Part of a small language model's weights.
Size: width 256, vocabulary 8192.
Architecture: LayerNorm before each block, rotary positions, biases, untied embeddings, attention and MLP in parallel.
Training: a variant of Muon for these matrices, 768M tokens, 6080 steps.
MLP neurons of a small language model. Each row is named by its layer, matrix (down: output weights) and neuron, and shows model dimensions 0-127. Each number is 128 + 24 x the weight over its row's rms, rounded and kept within 0 to 255. Numbers have three digits each.
A block is one neuron, or neurons of one layer that tend to fire together. After each block is what it responds to, as a language model described it from the Wikipedia text at the highest values.

L2.down17:082136076112136135145155123071145142155117097113082151176118139123155142154143167123172144115128056148132153119075125156061151142169128137108105111150087127145165181079135137146149119147110147105139115140134110135142079149129168129129110111112131146166124121096123111140100103126110132125107133097112122113161126125121124115111150114121115124088110145110130099132140140177122164154107
L2.down72:117087129142131126078114119158078091145135107118191149098125122135127125079116150158153148116128106134087141148112090115145117126088126124124098093129119128129144120151143111108147149117131157130138129151071114137119103132145134137111130105184107154148130128134128121140110159142166182133157136124091147087138115162140123129140137114076096081137095159156125122152143131144126159138137
L2.down392:138078127138136106113104105116099115123144146129141139102126120181170115154108133144168118127107105141164133141115129126123168165089147154078106101143106134151108128130166128110103132141141164099112154117153128132104139135095106148112087092130115153166115113139124112171142117139102171140078123110103174154154108130128076122085124114142152076083128121148167147149183141124116102153122
L2.down584:143118161109103091109129194130118155128102132130136106087125113116101171156092119133124124136127135130143129157124142130106088094064129144135108154138128104131161130075103153164102164123101140074142078121091112151117120160133111123122130111093119146071125107139134101152098125132092096095123130162094114149131150146169077133114117099127135181161180131142118143151097120120129159131119
Description: First word or word piece starting a new sentence, list item or table field, e.g. In, On, A(nother), Preced(ed), Spouse, Mean daily minimum.

L6.down668:122071160143102141122155131142122107132109104086103099132130123154123089101114112154151118159096124099143139099138123112121130125165143103139142127161119194114139128120133120146134177120152139146132132149100065144121174125094106124116150186136112139145192165135126101152164145176165113118153099112143095139095158140141138135154135168122157175134104165117080142097160130163104141122147
Description: Connecting words between two paired items, strongest for to in from-X-to-Y ranges (from 1936 to, 2011 to), also and/or joining names or things (CO and, alto and).

L6.down614:108145151131118122127098155114119130150116134152124107112115110154108101118125143123160129091150157098110125146157098114131095137159151103138121132156109175122164101072131143201112127131103142154145152074108094125110098132155072114100154163130164112125149132117129121130116131159117079103121105136129112097121120126108139119136131132087129182165139114079078143120128122092085178118139
Description: Commas right after the first item of an enumeration, as in band personnel roles (vocals, guitar), "such as maize, rice" and medal tallies; weakly, mid-word pieces like talent-ed, fem-ale.

L2.down119:159130128133122127162119119129211161136140106134107134098139148128127108157118146139136110107135103127152133110143136136136073132142130139116085168147133136139102100113068130157153113134098127080110149136137132155115096131098149152128142126150129184155133167119150130138139117174145105141134081128122138093103131110165120131110103112125129108126164155148093131115134115103185146112105
L2.down402:155103110122130097137141122112116136140149113091099135113104154118109113118124157095159137165151158126090120122128177146125110110155125147128139125146127136151143092189135157106122104118133137129138128093203127147113131106120131125127173161086108127132077152127144166086124128092149116136175138117153153106105106136155139133146156103124120123174146138110116147092102105112145144140125
L2.down454:145137092134169142176137124093125146102133115155114125126121133148157151125126148157096121156148075103145149121114164130090135109132104126157116112135089116150157145110133082117107111152143136152109159135127127118137136140118139139133166124117112111207122117092140097155081172149148111123096119071148143108169135104110115119133129146127137120114117125115089140129172130121107135110134
L2.down515:086127127178134126122141125089136119121145090068088077140116124170122147115146173125150132114169121092136145154131104132117126116124101126131074155162105155088106114142151128091140149114119130144101171146166140131155114092145145139134162124121115131141109137134119133118131135156134105126135149146118135088121092139162145134168105103130090121114123146133076162143146149128089128082127
Description: Semicolons, colons, commas, dashes, parentheses and closing header marks ending a clause or heading, e.g. "failure;", "Inductees==".

L7.down46:166149146106085159142064094119150129114147094134139108124103147150086177100130121130122105133089111108109121156131090145132130116143120152107137106136122092135126135137147101101119131078155129089092116164131158115119137156092098160111074064099147183104130131159156121141100123162168134148150159122089164129114124165114145132156141115119160131123138130109123130124132093182152115111112
L7.down49:160133112126149167120166145099134104133081145145106128098095144133149147135144150124086170128163122136062126117132086138150100162169125149121157154114157102107138102119126140149106146096113101123153089150137105161107122136127124109147126115146104157171122125168120133136133122122146137155113100161104103142098099123157145137124094129094145118131089134144104126105126110079110114122133
L7.down89:106099141120114134097122100180108138092117124136150137131091131191132127134110134153167113107127135158158146122134152146130141140098160154128100185073124142153121142102111149110124151144112138107112115117153138082153138138153115152165114138108125183122143108126110132123139132122132106112127146156104118124119120124138063108124124148141140115152109134132132166109103158164131122145082
L7.down94:120098131126130129160163151138120130134151117120123107145164131141099123136117123125090122147108123098145119160117154116120138098112136152150109154176098133108110151120128100123113133099136160145132139116132145098139125104152080107130121117151178159162111141108174091123133156081139130128133132174104115139136092120138096088087098127106094137134123126167152109142140118123122092160103
L7.down180:150138111160144094142146096125134134101167103077091102117114124130107118161078150165171136104097141124145126136083126155129152099141141122085131087158158144151093109124121137106129139143147147098140121121153110095154147069122112110122118169167112145110143150100116086124159087162123097139129151076143147120126155149134127123094146152137128123112116122131130085150116142101125152117106
L7.down286:148135158143125141102136108147148148153127125123087121091151141070160119180107123174110121104137152105142157155102125102103128118130148083121157153133106139144127123093105106099173204096117156110125119127157132130113127087142099130079166119139089115143125140077130108142144138159120127111096165168154150102127132136109150111130120133153097099120091123100139141123186097173143122110175
L7.down310:131158104073148113109139106136204136125140116118151116134137146122095100139115116111088100119119171153150102145117134111121144158146127181125145149114155143111157118142100121123139081135126135112124118122120115126167161114122119138152122131154123151126157153167105110150104134130124160122152129123140151181101122113167135092132131134150150139123101092120129178092190140121143098144134
L7.down325:147173125133135099116125164149095154115112149154087150144134093124127094130129122129146081154140106100109150146084127138142175109104111146112101123124104110164122109182085106128163122149112138121118132120106146114111175165125129154113146127127120098091130105099172136129125121103078144131160112100126099146143098102150117100111157169155063142156156091118146122138104133143108139106178
L7.down378:127099120112132102101095123151126098110127094158088082126121153085173153099143116155127130124098123124111140065147104140140160156095175128129128137143116180093104136124125089132138135120186126120137148132156091087093193158122108139099129158166157102137110088124174115168147161123166141118115130147154131144121115127121125142172127101119137068090138128149121149141143140164149111108123
L7.down426:153095098137117131114139160085095134150108084121157084147142130166145077175143071140129077157098136134146117124097093110116125110109104154122156111157117119121103108124159137102103127165138112104140133170127119086135125113143116114166110113151147109127145141165163095128117151166180113139126145106092148113144110149123130088105119133099110111148133145167153166133112141138093120136113
L7.down518:161151183121146137130139142171137163101164099143156103121067126108125187173149124121147099124107151118100085105107134124122142154137140133133104124140154134117108158170140107127125087128126122118136138171074118130129130121126121112116102153078130127134080121152082107104168109120092151109090060118150135132114097117131135097120152114137114109153161135159123174125148104124137151105101
L7.down643:089187155080136100153157104109160164149092141114121153158130109073158149102145089102109129124116160101119138116101115171114139132124099185132118155146165097121136079154174126138180113129142184123124095107098136142099150123141129123118111123122127124118110148112105165115113126120142150128117126144103147086117144129133104155125132119145143149140086122091162121162143096129177164108116
L7.down697:136127127115125117086163153151104160126133134132143064114153121117113136149113083120096155133147096137136132117175102092161133085112108158099152134078136172130140138143188147146128150105139110094135118198077140102125180155106087131153114175119103153175122084185148118133127092110140127145136135157113138146094135132133148135105107092139109188147135121108110104152150117104128117133114
L7.down737:137148124147154156123111107098112139176132114121137171172161098146115116122140126135118152160178145116155109122104128123135082150143143124131108108109134138141151122168166097158177132085112150153163115157127084121115124129152118119122119085181133154109106117131134169113161136145170097143116153140115080187127147142072136152126087135098121131117133120137116128101123106138108094145125
L7.down842:135133134118108135149123094126140119105144112162134135184119140113112110120098093143127146153145127092121126149155155160098137135158155147099107130079123104123138122135106104132140139116105137145134186164148150092139146148154131131111125175123109155132121161086122102111166107126116130106150169132108144164119149134098110118111105133135110117084117123135100109107132084083154115106140
L7.down1006:107126116134180119146156131128144140101124158079128141163115181126119123115111117169121145159120174120119107086124109140127097118138102140124139106107163137138130133134136136109138105140099137146154119125137134123154144159117144111109119147102137102126107198182096111163130117166151124113141124144101151103117108130172099128074142134133155136118102075118176152118115146097178147147129
Description: Short second-syllable fragments inside words split into pieces, especially after a hyphen or capital, such as Comp-il-ation, App-ro-ximate, short-li-ved.

L2.down144:116085134160115191144110118102125120145172142123146069082096117129115103156093155125146117141114075123143110147127168131120147135125124118172125100125096122143163096084115139106119175113133127127137121148145102155118155117120108138098152136097119156132135109171133152168151098114112145136133133172165142135121130160090140108135140156145094130119131112129137133100104079105108134187143
L2.down432:164133105128157146119136084082146090131171097108112145112147113165118084089106125118100131097139104151100130095176090173121096127136148119074133161153130111155158129135127126135134148135128152177090151148173121146149128129174150115110136114104155144146122102115158147066106104081148110115146090143133159114093127126137153125071100101136139137126103102146152154169181156110155149156155
L2.down462:085110104121114153132155122142143116122140151113177162142171082146117096137165148147111136113155121134121152138111130126127104129115108096132133140096142091146102104104147122163147183141160111155116127153134165081135108142117087143136157083135143121094109093105180128148124103140114143138151122201129113121130152135114107103108109126160108165115156105122111125143124116150093148117139
L2.down632:067112134150090141128140087096090119170144154125086115101138160139124142152176107166109112148120143107102090118145080135139128117131135070125167151132136127123150127122154138151140115165124135123117141144157116139106117136112114116061106107149116134133092116174128114147114170133109108107105153122075153174132106118115179141152153120108110136142081158129145089138113154095103137193121
Description: Short word fragments right after a prefix like re- or comp-, or starting a split word, as in re-ma-ke, comp-ris-ing, po-ultry.

L7.down2:150104172124096119072165129124151152164116131092123140134128141126145108133108095065126083171139127123131127117159083168133158141093161122114149150160129140140152121151153168095109110117110129134169109150097140150128138136111096070156101152143102108149105154163130127171090125142097111121137141130164116092156171121111112128110110104154136111153116106090153140136104124129127125099089
L7.down7:094124138136121135126132103138102128107132072111137153174149150121103079113160105121138134143122161150126176138106146105079128130098106095143115157148096148103110120089116155145136112128150109128083168093113160124142159174136140064115179155164163160133132172111149130095129118164140131081120126075137110103136165108131108141152144140127120110125085096132177113140135173157104132080123
L7.down153:127122127153103148112082138151140100146164092208128130110091115155101099142155142153145139150157130152085125103148103085142112146150111142132119129153128119127122167154123146141109141155133128128119099158107152140133135127156128111125069095124128124169107094105129143151106136123151109143166107143119141096136198145121134129141182142129173153149144112106138139126142095134133142107106
L7.down415:147123130107118111106121185122118085150082149160157108147164157151121096134106068108134131127127120125141136095132130118114169119131118086133155086175102161155121127103134109078157165115112110153149115144128188151129137112064162133112123112162145159140125145134084129138093129094090212088122125116141144140117130092142126159139118074138157140106172170121124136139124152102140120128131
L7.down430:119146094152153100165107153103117122153143148093143109139171140167080087134151123122123156107125117117149143140111109161103086117112170114176128111135145121134134118081120132095168079152156088158164127127157111150135117132119108115116121120115142126103125145168136136148135126134099116112133070107110150091119077113132164157129139146110141131121137150128151151151093098136127153155145
L7.down497:107096122154169140102138134092156067106147114132111123160121132162100114153082142144191107131132138145109129138172115126167149151132141122135071118124154148152128149159161113143123092131106110111119095108140138102112133117090109134175148112152140132164129141112174140105101145138130104135104080156113131113124111147087094068146167102074098140130171096107138165090116105111136145175152
L7.down505:192115136150133138085111144161140092135143158154157099119152113166121139132123145110137140088114131120120110126125120120125101111104157185127084105073145127114144175124121126110190137126139136140123138147121096146169136126125147129101112127142122099099104119173143110126060143114137101147136114140106138157129156114101107131143131096100176125107139122181161118138144177104123119129123
L7.down535:120146111174126076146137140136094100108127140109138153129119098166139132153102120158115117115144133143141148103154145139144159154151148132124102096151167115098175149170148116116143140176122132072116092141091128152128111083094102134136127070147095105102095116120161139180121132127132139106100164149160143106105150161135101100094100117152084133124097166070115095093169146109137130123126
L7.down567:144140132114151120143140129107148124147077104099111110131130179157120109100133130127140129136124136112157111195104157159129085108093129143109114095122107105120082177182117143122158159099076102125077108131140147153158117097169112110116115137125117152095099163146157128109145131165111127156161165107076153070149140160130126099124139102136101131163097095187139135105094117149118184164126
L7.down600:139125161115160102115149166110092132132143160107128131146139128122133079156147172167142127131122121133142130110099114122150111137117121111144123150110161096126119099118127142100137105165145112128161161169127162150151099144096147155091169080114173113126127114099149091108157150134143121143122119091097164120150153108138176117113137123130104147103124099150159123091116135135122188104100
L7.down808:099157132133135135135132099111138130079102167128127144168087095104129093128131108129096192166146100135076035129121156096133103143128161110132129064180128141128165114127143108115164132114101138131109153167093100110126107112129116106129090155099122146136127155129149117131137105133116142059122110130164156118094146121127152126128115156169122146130141097107165143146165155109131132117146
L7.down827:106145092132165138138108145120100152149128119168102169139136191144112091147160155132164102135131156160123136141121143131148049137111129149126118162183096104106113121113152121068159140087140163101087093122122089093174133114138115092124113149119119144117156156115148102094150125150164110157130098137139112113125135098170091162133153133110115121129123128148103165107142106130109116158129
L7.down851:116086116148153158173125097124114101125099150119118111128105111147136054088121129117123119103117185152117145093110106140129116140187133172127129131122127160092111107114195135126142127119150146150142163162143126101133148089139147121090102131137101088122171139108103134136139119176160173084133151104144135118100154144127156121130109148138173078145132141119118141119146155116116152120131
L7.down954:103172112132105142094098101159123165141189175099103155109153130149108146124206105119105108128111147136103112139123123157088130146101141125132123120117127114116152121100120138127131123136149093165104130113150145151151077170102173177141120092119126125161126096098127143129153112133136133149108135102158162153121089091087168131136127114119132103090161119138132131148112133161129164100191
L7.down980:141117118090099137108116100109101130134160162135149130096123155117101132112146146104125108130143163110116126124188154137146108144126185100122111116160114150148108113154127104169138132153135100142106129095089085126097100127122113129129139141146118076132133163120098184102100161149134145123112144098181102086124161106101120091133162126143140111141122146190124140131111067174088137102113
L7.down1012:126099125120130157169155154074138148107139120130124125116120145139125176111152128130123139157106069096171116111123111122142084165112113110152152140139108112147161144099139135119142133101136131128114081139106126160161146113166145135123144148132110122131154124122107176177126140106138110103115106080125133120147116122129073132135090133166129149114147119105114138141125116098114133092109
Description: Fires on and or or joining two parallel words, mostly adjectives or modifiers sharing a noun: Eastern and Western, Hispanic or Latino, spiritual and material.

L7.down17:168112103130108122097120121109140066160110138115077108174102130111071124131122156169146132122124145129096128135111152137140155163148124079143126131155141101123085137126122151161117112134181121139093100134125136152122146124093146121137151131150155115117111179160100140129138110142159105131085177095121154079183117137170142119096135114128162142143131101113117136139127095137158066131110
L7.down26:132141150131103106183132102108154102154105133123137161111109131125130138145158098129164117134099119148110139123175080115150096096161169148161127174114121123129146146110130083142120108095177120133142146088112128131128094123140144132105180183110200143155112095189123110143123154139128143109115112120136127147123099102141145143078138146131133126103178132158141151080147116092100150125123
L7.down50:125107130074158103133133174099111151084152127150128145148102092133118126133133117147146170108142118162120127120137130121124141138133079134118138148107147139116105128175115087137131118126113148146142135080176155108118156087096112178116151135124104152140149122141134175140133128147140126087142106161135103088171090179130136092112152143161147123109160133116180104129124119149131106124134
L7.down59:119107109132153134068175152089143134120161150079144126125110134119113127114189182159129109143108129123131107115124114132153120107094102121127090157114131136092150170138135110110131134125132179121136114102129093137160180146139123118110182113167169151099159135111150125134137150133130157141103084112111140115120127119126142101163172118122172157098132192157124128139090131139120078137129
L7.down124:124087170107141140103124145129128121137150137116159122155154119113096177160098122124134095138140105158101106121140069073127126080121147114119141166092158116104150132152111160151075185131123163153105098124132125118130149117149103123139103068098100131146111118157097150110122117122157138092088108138099144134147118141120176110158124140156105150095132105115116123097164110142150137102117
L7.down309:113110097102124108136148132127162119133115145139119096139129141103128127146113143165115116127132112083192150122131121139152146096101107087144142098108099129141138134133191140091119126117105107122190105115165150117141110156156139114165097168161086158198150106114102066133138111084145183161156130109108110111144109175118157099128118172080125126134121140126114128100115117115093151129186
L7.down318:087149136122143106148148139093110145139130133134088135141121155127145096157126113104088142133133145132149093104124131153126148131128136147082154132114109158119130152175107137133129152151126168085095151132151168118126164126121099125066109110130149132120101109149109150113144174126141116161126130058107114115129132140137123145175171145118102119147114135099145097116178086132128107131144
L7.down362:135101163154110131117109110096159119118153100145145133128118152128128127079161133134126215118120129114136124126125141136110125093081135141126119112077135140142149137142102144090109120130126114164158179116104132140105111119126144139135102140114182127111117129138130118088140157177173136155176119112132124124143109118155185138100092077111107100162165126176078111096125131106109094137149
L7.down369:109122111161133192121113134130152086135158087160122113136105097148142167118102145094141125109142146119125111127106163148153114134177134094150111116148125159140146082145139143125111117178137150159118121163085163120131130124109123109133116121123117091140123124048138128139103107131174121118097152125122146098150157127124149111165091116144160198103126086089137126138122112072129166124137
L7.down525:168152118135125154115129117139156126109127122137135169121151098118096134113154117172090176133145135155130163132117160102108178169133159122124157091119095159147144118114117166148141143164127117142131121107092137164128147116147090106128125144144116129116141113060135132136074167107179125095121125158142133116153090132113145133089127135114115157106114101100074110130120117177128104173120
L7.down559:117125154081081090122143098110176162165134155102162147114131139073153142138103138110155117177127142089114119144122137168111085105064146156155139147116137140133105152149101095123138145122166162129119129160137140140119102108142132091146107123120111127149113119094127148137106157118121105117130144103113061134165155102129118166106117149108128153153151117125156138127125088141128141151118
L7.down647:112105125127162129145116117154123133097095110123098154161121126110157127151069116097057097132110153154091143100096137138134130131147135123123153102142157154143090122136106124137163130124105156151118075161131086107090144089114112097118101207119154139115113108113119120142125144138135114123126156115105120135140121136130110123155130169184096164125117109134143104153099114129101100158084
L7.down759:140101130143104109084143141100104097134115083115142115120174162131163143170144163115101130127107096120146125127094111127135078140137124180117190144089082110113113091129137130152110126147112150113151125142134148123099108171134148072162083135113129158173112082101092128123140122100144128108174108156103127115113164136122127135149130155114134126193144119118124107161166133123139129088145
L7.down859:110130136143115128135122130145127163147123104121119105149087123155130139137140139137134159113138117119142137148135072100093109091137130069135123153122142121152135099134134121148112129100147168126173068060126118128136146164127121105145080087114148096133114087118128143164173131082114114133128171141140127131129167137130128178116135057149129113136124116127094126114139085171135141163111
L7.down876:118126160135104149136158112109095108148099170084124104179126101126126051141120122151079114175121120133132173124105098153110100121145143156132192136122170113142162129130140135121136118132136086120131087113136167113130118121104126117107142111085095134116124117144114172141133145116116090131135153134133129137149127171126165115177160148172133136166093129139116123134151117126166112148095
L7.down975:078115154122098137138115111096128153151116164147100153143168158079103166165139153144112133101124152085167103124137098122135106137123107092130133139083129125126099173142144169101119158103128130113134108131123126140085129108139103148113159151172125130129118100116105165110156106109122128114150103111152105126126120137140112176130127123095119101152104152101152160143091115079097130102136
Description: The first digit of a four-digit year, mostly after "In", "in" or a month and day in biographies and histories (In 1973, January 1637, 2012); a few hyphens like well-known and mid-6th.

L7.down20:140109127145152110132141125108109123101127143129109108170123085113111125092126120130186140106070123117152132147115114159088130160143152109102117149181101132167102159094133154137115168118106157128124152143110121089131182152113140110097157119116123126146139098100133122148136111157165105156155129130171142152110120125128141136119099156156141170119153130081149142137127094113146093165106
L7.down243:119118101149135118167099104120177120091168136104110122157133154105142153142118145124170099150116123125124131149085160146081185140163120134114143057104105138124099136102152144090106129113159141124124116132129186110122148087143130170124147121120166120166139170152089119117099149168119140143162161094134137159109132122163160100108135105148132131137127149141122136171157137135131078147142
L7.down250:143141161108118152183109122102149109148133155099120129142076104094124173139162114173166097106157095106120115099095095101137081113144114089135118127110133110136137126085126126072138109121163142132160122154085164138109116103115124170169141114118123120165132110175143102139152142161123103143171164110136145108103087141155126116169082104135121126138138114112111166104113139139164132118146
L7.down266:113150135131099180134149166102133126118142141137141107139105074075123133127098106153143111112142090122111144079125125098146113122100127150159108128114107119142151133146152109111137121124133165108128082106151151090136096122128138161135119129118151142139135146071145099194169137124103191115112103133153108097118185118123119129111093135141111107130134144127135130160128158091099118130147
L7.down342:102145141143121171100139133107147106137157143086105122140147094146110126178123129119113128143163155118112111124161092143112145104131111164142142114147111121094130135102129136128096163110096127159160126118117139129146169092130108133144119099162115125091118180154129138114162120109165144186131116137126167128097166164161171129118122120128108141105056118135106100129112179139102102115138
L7.down360:153103091131130134109117175091123067100114163102167164152109158181125106147141168113151115104104122101101151131086116114129089126100162109156095125144156158101129115077134152127137121123156137149137099155110101144149136131143102155100124133141137134114144147129090122153146114160093117180166165114128128110149154092142073115111125115129132108103102154140082082146142122175090138143136
L7.down402:144093132107113122127133092127153114151118179117129134146127100137156143096144135125108138109159162141130082120132120129155096115150146137150157155109135128158085132115134113173122133162162095116112128161126103098096094092104170083146104108134123138128127104063125152144158166164146128130116087123151122149110176114167105137113140104121134096111093099118148124118100115157149139124116
L7.down407:105127110176100158131176116116126100144140109168094139124154130173135151150154066111110128113127094136123152098123162116121117153181100117162106119155132132107129089092130133108131138126158136135102145114107119118139165110084126139148093165124120122140146127117142106157141124138101161131165138125124118097104082102129098115067103142138190102130133129122075126129149152138146142138121
L7.down603:136138151170154107137160093168118103098132129131137116115132110122082081152119141166116116104119106139166119146126104120140115153142117147131123113131123128141130131135128110113141130138151124081079128079154124126124163127134121173118116140142158160155118135193160111130132129128090105146146132107130152153098128156123145157166131163085129111178136149139214129145111106102127156062110
L7.down717:113133117157144142148122126107149116105127139161101128146136107124129142149120126114095121134104099069135135109164176115101128101116149137116150100191117098117127110093165122150092102106149134140096144132147115152115137093111169163116126136108139136097155140080127100138168107109113118111170144130114092109120118119110127153121112159101168165076124090130113136100148086113144089111089
L7.down725:152124097125176131132151111141116100112151121099110145170149120144137136142210136099141173130133127150085139142111123086117088128147145068132152114111122149104121109122133123103106147140137147149135127144158098130145127089097126108130154096109114105152148110178129159104135143126133082096133112116150129106105129107094146165162100105091133184132103090125079148148134116129130093188080
L7.down743:162112147144120159162125120113158150119105101113139141141123108093114120141131110119136104124087137105147119127087153151118161069175147120109125099092130121138121119075105124122162113158090124099130177153072142102110147126101114106141149135114147109162126145185154136146099094185171137109178112138140168121130135119100121100117122115115152148124151153119125104152124064131115118108094
L7.down802:162146127145149167137164135105146156109107127123109092132144068143135147129122115138105106136105127138166062138057137126096148152074126121172152129150097148099106104137111088134189118158124115132137136111121101129113133125138140158097151110104137163165105153089125098180210166145165113147117175096131112100158116111121115106156141146094131116142108161154155111121121161121161144126127
L7.down805:170149112095145120124121118127140099140127121114082086122129134117133148165150164106118071121107109119127144130104096146110118103124162122109147134144182153124152129177126169086138136079102125091094073148173111132135113154105152153130111102104152133118133145196117137133080127146152113155122155169142093146085108100088174136167130124120143129151104158144139147146120162141131161137153
L7.down960:129092145101151106125123114146111128148101156121144146140112142157116142123150088114091156120117151169121160102127093101098144131144136104122119118101137133092120153116119125113115109134103126158101136108109136112122135122143146155143160082124147140166158140180076089132138100143137145126138134168107144142108159117152121156108117175172131085109121132121062162145091083127126135098123
L7.down994:135160101100105113113144122112129159102164141127139161137137166125148143103169131092155122095120126116116112154104127132110142132114102121124082125167141164132099177123104115096123149140126071171073154133108162132106125105200118100186141120111126152111116163184117102118118131140125146154129149153131067145097147109123151121091107151129096133152133149128105143107134105131112138159147
Description: Commas, and sometimes closing parentheses, semicolons or dashes, ending a noun phrase within a list or series, e.g. rock, computers, gardens.

L6.down198:125110156152100108140140158107154095125165092157170089153159139175169145134132120137124123140180083126104107097137154152130136176149089098129105103143131161111129129169070146147145148162141135130138129155108108096159173179142113121086124147109112097137102129086099098092141117138137093129146125139121083107124084139192157135118122116083136148100144152175121126127083127128124154140155
Description: Leading digits or the space opening a four-digit year in full dates, especially after a month or day, e.g. 1 in 1991, 0 in 2000.

L2.down43:084123096112153141156127107171107120109085147131181117113140131139140098102093121135140104113135095113105125143159098131172153134102117156113121123153147150145142167157186165128118102138158133118153139133061109148135147094148174151096127130122124127149104108156150116108163118107079140149119125149126123136071126149140134124126136137119162122093118138070083157152144158138131158091113
L2.down187:113147118159111106111131140102138124132169138126126092100096118103138119128130122122135083132127136158134058085132097129131148179115114158121104144133115142116136131077161108131062105119137160113100128123135090133125121127118130105111108137085124134173146139147137120203123097127087154135131115128125159147096161102147146157146153145119142131090146140071135102161077156129168081110118
L2.down561:140093106128133161102139116121178115177145150134116146161140084159122144121150145128100089136156114099141150159108175132144136141149081147120175107116166118108136121125142137122122121143091106096097122118124105074108131129121122138136066097092141185180094121125106127122091152117115116145139121143130154114144071130135131099128139171147132168094153114108093172119116099152102133135160
L2.down770:159144117136161112138140153169128082131111106111120136129126159166088097163109148083123118153135132142102113137125149098111152094116127124123131093122095131087170141137136124160142080113115129136158137109072098125125090188123111167121099129127170134096098093078142128145133101143134114114108142145150134109107129114156136156110133138123085113108153119065140126180104130124123149157140
Description: The first digit of a year, mostly the 1 or 2 of dates like In 1940, built in 1855, or the 1980s, and month names before a year.

L6.down838:102115126118136093150161153118157143084164113172126069126155126100179107172085100145132108124133148158134149165116171144166127120111097173114123134111140136109115087131122151094114145127107135134120142142121157129112102130148136143107145162151160134077120109105158087136104114103138155125117108102158145103104116137118167084152126144115140158063097091090110154084147181148151108156146
Description: Fires on short word-piece fragments inside longer words, such as es-pa-ñolas, Rec-ru-it and con-s-table, and on how or what opening a clause after a verb or preposition ("indicate how", "for what").